{
  "vocab_size": 5945,
  "positions": "rope",
  "rope_base": 10000.0,
  "qk_norm": false,
  "bias": "none",
  "init_std_qkv": 0.0785,
  "init_std_up": 0.0785,
  "init_std_down": 0.0,
  "optimizer": "laprop",
  "lr_mult_qkv": 0.5,
  "lr_head": 0.0104,
  "seq_len": 256,
  "doc_mask": false,
  "dataset": "wikipedia_en"
}
MLP neurons of a small language model. Each row is named by its layer, matrix (down: output weights) and neuron, and shows model dimensions 48-143. Each number is 128 + 32 x the weight over its row's rms, rounded and kept within 0 to 255. Numbers have three digits each.
Before each neuron's rows, "fires before" lists the tokens most often just after its 100 highest values on Wikipedia text that the model never trained on.

fires before: " |", "N", "R", " Luc"
L4.down766:185073141152059141118123127138098173153123106103172165134130090120141139085134113105145067128092139181112114117126151101132163128087102097138142150149149195150114085113165137182100123113166128140142155086114049129068115175118108115150074117094193104099063143098080073162131064109128161128

fires before: " |"
L7.down310:144090197095139130083172140091113139108168097187160154083100068078095141197156129127133061136131103161139088145116164149187071139089106163157138128145155059139166112079120125122160151097122111133076167176126105166150164096142109102113168123141102098129178094082171096140101146149091117052

fires before: " |", "\n", ":", " (0)", " by"
L4.down159:096187145137092176151137136132112118119138120087101137147139105116143124135141089108115100124132158080097109104109197120155120150098127126078126103078106116085140136156075089121084159108115215134140176098100152133086140111109110157013113120137189199124111149146171090100118187152201109141

fires before: " |", "–7", "–", "–3", ":00"
L7.down117:094169119124085153135105131109107174136111112127142148094114110090114166184153176138151061109147118113056171126089136138184156137121151100147153118074122172144201133168167157069135092086107103083124166186100170128130125138090068114094132043150190111113113152163084173135130115080107126124

fires before: " in", "\n", " as", " was", " at"
L5.down477:083135158138136122140103118169142132165149099145140085135122115120184197109126090097161194047044159102161135159167125092105101111156157111142118099120145110130182091145034132141147124105091164200191151087165173106109118181101121149084106113088131158094096120097106105139184199144132177067

fires before: " |", " the", "ard", "4"
L4.down410:038145154097090120185112119117116182138160130137114122148153042130156127137098161063133118117070121184130115052069088116145134099118176107087150134102065126159085170113088093130143129153138092121101097122157176160099202095147103142104104144127140134116105119146151129097145123081136080137

fires before: " |", "\n", " 0", ".5"
L4.down528:157104134161129190127116079129152086146109154142115130153139096098135103165134126120087197156146105144126157144080113180194107128089063120125120116099114143164198169133083056186131154137083128152121118144093143146063110125098146164121164158155081111102153157065081125130118116099061104113

fires before: " |", "."
L7.down532:111157135125124143077100121122113145082088131149165125134116106175140186122132146120139136131159141125136152142145136166132101163074152145108134129159098210173145118189154126255160127194161095166125137090194103111151047161110144174124128143137140130129180085148064143125173057176101146104

fires before: " |", " by", " November"
L7.down887:085111140145160172200113193178143195099157107164106157120128161097141148127158053137079124157108124127132076138121135074111101055159163108155110091160126143038056098096145169063134157126134157132093155131118194083150088087180136110113109133132127061083094119102122098125175161090134112117

fires before: " |", " in", " the", " on"
L4.down449:092081172134140135196150121134079064116127145134118139138178129140110155077158117124114135112111139085104171160146139065126156133129096114108119095156137112127148125146078118178097172036074136160101150170089112100206087100114138153108155097149153128167145121165150082107148119140154153136